python train.py --n_layer=9 --d_model=448 --n_head=10 --n_kv_head=10 --head_dim=64 --d_mlp=896 --vocab_size=14635 --activation="swiglu" --norm="rmsnorm" --norm_place="pre" --norm_eps=1e-06 --positions="rope" --rope_base=10000.0 --rope_fraction=1.0 --qk_norm=false --attn_scale=0.125 --bias="all" --tie_embeddings=false --parallel_block=false --init="uniform" --init_std_qkv=0.0637 --init_std_o=0.0 --init_std_up=0.0637 --init_std_down=0.0 --init_mimetic=0.7 --optimizer="cautious_adamw" --lr=0.000462 --beta1=0.9 --beta2=0.98 --weight_decay=0.21 --lr_head=0.00381 --grad_clip=1.0 --warmup_steps=324 --schedule="wsd" --decay_fraction=0.712 --decay_shape="linear" --final_lr_fraction=0.0 --batch_tokens=32768 --seq_len=512 --doc_mask=true --train_tokens=444400000 --steps=13563 --dataset="wikipedia_en"
MLP neurons of a small language model. Each row is named by its layer, matrix (gate and up: input weights; down: output weights) and neuron, and shows model dimensions 298-393. Each number is 128 + 24 x the weight over its row's rms, rounded and kept within 0 to 255. Numbers have three digits each. A neuron's up and down rows have the sign that makes its largest values positive.
After each neuron's rows is what it responds to, as a language model described it from the Wikipedia text at the highest values.

L6.gate184:111156119095126124116116160119163119113126106126133133126133148128101175108173146128164157164099097114087119090118112156132111118151146094135149103111139090122129132146121114131139096100107166099097117142153100144107158156114096147140189086108114133142151107074108145167090077129159131135
L6.up184:147083135099136118134095109160121161091100163137130168118127102154120108120111094130100086143110121116108112130118121073181160124120117136097123092096122140115157147124137121087097152105126169104106141112108094113144149134129113103080118121115106109125087104130162133151107157143137112093
L6.down184:151133155138155143160124126113140154135137153097112134125113115164110142113112164125157137176181084153138166099179093107145105148151099094106109129136171123130107106102128133098137098083148165151080137131110123093087142141119133119089172127162117116132124126123124140130128121130106110122
Responds to: Second word-piece of rare names and foreign words, often right after a capital F, U or W, as in Fusarium, Fouzair, Faxanadu, often inside tables or lists.

L5.gate317:106102145104091154115137137119082119115152118160134174133166114110169149093114106102157132114133140144139135102057147132112121131176138171116122122185113119174133182151181115144121147168124111119129152151129124115106154126098135147140110111180129101076152146152118148178103134177104134157
L5.up317:138113109132145106132154083070135108142120097113167130124112184100153109132166123152160100103150146138129130097100107118143145147163132108087122110114151186100118125151093105130128129149141105092165125133150092115122109140182163111143149118106111081149116141118126159167142087105151114124
L5.down317:129166130136111130134134117135131161153114125138137158111110163119158143119121176137148120104136124115128107143089118135154177142122090116090130108106141114091136147158178072172141156120142110137086181122140148139133123161137113134117123130151120119114144113103129142133137122172093086096
Responds to: The preposition On/on opening a sentence or paragraph, usually before a date in history sections ("On November 27", "On 6 July"), plus date numbers starting lines.

L4.gate680:121118131103141102116132088097167110138142101132136132095104123155172143126139080121140162161075131158109147138089166135099132140122144095094169135160124173154133168141100154155112106145100147130128144113129155135113101161143158149091129140183093115151153114107157146135117113173077111158
L4.up680:167105088124119121145142081136146103145131159139102178104148155161136116168101121129150136160118151093155089163157189163146140157133109107089158084156126098104134136093114142147103134140131135103104167156116149161156136103117083073132166089137104102154101139156118130166120109144083158068
L4.down680:173128122096105096149120124130119162153131091116136190093125137130180155142152132133165144111171164118094084092126122158145172132129112157116107125104089087142125155149174160182132127156120143103135119146137115111131091148101132102147127143128115109093148137141131127139115077125100152088
Responds to: Prepositions like In, On, As opening a new sentence or clause, usually after a period or comma, often before dates, e.g. "On 2 October", "In 2014".

L6.gate135:152103138125148168142172156086143149163148150104110170120106153083124105110124130109125114102079154138151143138128156118142118119146126107116123130149134153120114144152086133093098119123128144120105121109110107169113121129105124126115123094110101092123139108106132137108130157114153174095
L6.up135:141107102114172132117115148108107091125157151084148135120133111143114131156136121092116103130088071154103115084099101121111138112181123143150154094108110122095128151114133131130121079119155097119104094120145100141123169107129136140135143151106129131096179143138146107152142160162104126111
L6.down135:120135143160129095112173149134127137133161106137160163143075137126134095151131119128072096129114107094116094121157134133132122150109134133111109104170149143099104132140129102112147137087140128114147094156127112158164111133085146132119137093120146068077085091127118097141127153135132159074
Responds to: Occupational or official title nouns placed right before a person's name, such as manager, coach, producer, guitarist, Commissioner, Senator. Also fires on role-like word endings (-ist, -er, -holder).

L6.gate105:155147090086148161133154129126180134165168081131137134095080141119129109092151149096092132099121119120123093153128143128108134130162084156089112132094083098159112099147162094158128127122118128117138160129108172115111122174125074128140101078129097103135128109131185173122120101149120100094
L6.up105:113083153126146135139100158131138125137113117097143132152139167148109153152158140175150124114186181119103148162132126118130143113140159110113096144154136117136160124129156159105153146176108093105129102130116115118143088147142142147113129118129133118131129141150110095103087091141106146125
L6.down105:125127128101122089127132101111095110160116099110116111138110124121134133110120114145126098106156098132101141116121137090185137158166154133143119075122138140134127115125162077163123112134117121126138138123098120137102076128127097099163129100127082145162090090141134145117150125127164134135
Responds to: Short prepositions and preposition-like word starts, mostly on, to, from, such as based on, released on 9 June, per(imeter).

L4.gate54:172135119137162154180137129099096129139132136116142157120096169098127092126181097103142122126115132155097122125138177129152121124097106101114102149146078140141123124161113115137104067125120111127122138129152143135104168158140112072126145099124125119150119097134146153155103143122152112144
L4.up54:112124104131140105143163162111140103163131152140106165153128138133169122132130091121133090112140109183161142136159153162155152149110114130141087124169116160122151126177142113111108109132139114123147144169142143118114157124130124077178161088148121144153133157189125125138138137117123132083
L4.down54:110119114155132104140161103081141111107139145102124131168138126132112123133124143126096119126110108129082176092132162150121157131126138090140115113148105132122127091148151118083096108127148091143109094140148121165100108152118135145114104130076116122127114177151103123135145154105113160125
Responds to: Final token completing a noun for a person's occupation or role, often an agent suffix, such as engineer, instructor, prosecutor, singer, prince.

L4.gate794:165149118158126113093110116121142125098099137134128112088104125114130137097140156154085152126169145096134139154107117095145103117139166139103128121100150104145131142082122136119158100154118138082097099129123126115112123129150120140126165152089135117106160103096146102089082138103130104151
L4.up794:124150097105108135161081116170158118170146113136134115164101122098096144107125126129099164161121149141107146087132126146147130108117086148084168144128110130148096103150116128139116149126118098132111086103108079132091126153141092150185102128186139112141166110073139084133083083151096116130
L4.down794:127061137112177135143130129157147115147143126156110163157156125124115123153147127100138134153143087142129095108118127105173116126168126144104108141135145077123129070169153161091163169111119120135148152144145141111128136097116145169146110197106115114104122116137141145183075119118071126088
Responds to: Second word-piece of a split name or foreign word, usually just after an initial F or f, as in F-ant(ayzee), Kf-ar, F-um(io); it also fires weakly on commas and prepositions.

L5.gate117:108089143104088146074106153136150121110149128098163107119160081109142164135106091096107105111149166135152138114123089144134128138099159162140109113117095177104148134145090156106167123171118177123118158119120174151129178135154164148145167114139154126114148172126121146152101131096151124159
L5.up117:125113112136146154162111106122160069106142081128126139135122130107125130093097151116132116124104108122118148113091084095112104087135110080132101156150114110134144163125096100174123128182106148151143138162145165124141122149116147139102133158104139155125093157097146156086113144098115132118
L5.down117:135140099130108131141116147144078156099136132153133111134155132130146107132109136072172127101142126126147110140154145130135120070148149159109102111053117122115161149180118120167126108141112128120127109126165154131131123128149121124125114131145115128123154103157099123127147055143106145139
Responds to: Mid-word fragments right after a split-off initial f/F, e.g. f-ron-ts, f-ib-res, f-erv-ent; also other mid-word pieces and some clause-linking "as".

L5.gate11:090130102126130149098121163106102114123141133135118105129140130074129124135185086124092113105140116095090143094145151185170166099147118108096091130137097099137127136083112137131125091109115119120098130121114143089124091129107127108123135096145106084168085167155137127145103159090112107101
L5.up11:163100088127154114142144152107177114129084132144155121131101137106110117145131099165114127139118100109169106098131145093133142129098100151142151116128108158172148115130094109098124121105170125163159171090143147116083147135144114102103091087095154116119098153143157151133102135126173098094
L5.down11:169142137173134138146154111098131102132125149092113148198115140108138140132114126109134123090072102121148132110151167131145175124141142113115118102148133139128133071141112095124115128168130135124097104157117127133106130163102139133102129104129088080184101131139098130132106151144126100093
Responds to: Final token of a descriptive role or occupation noun, often just before a proper name, such as singer, collector, champion, station, promoter.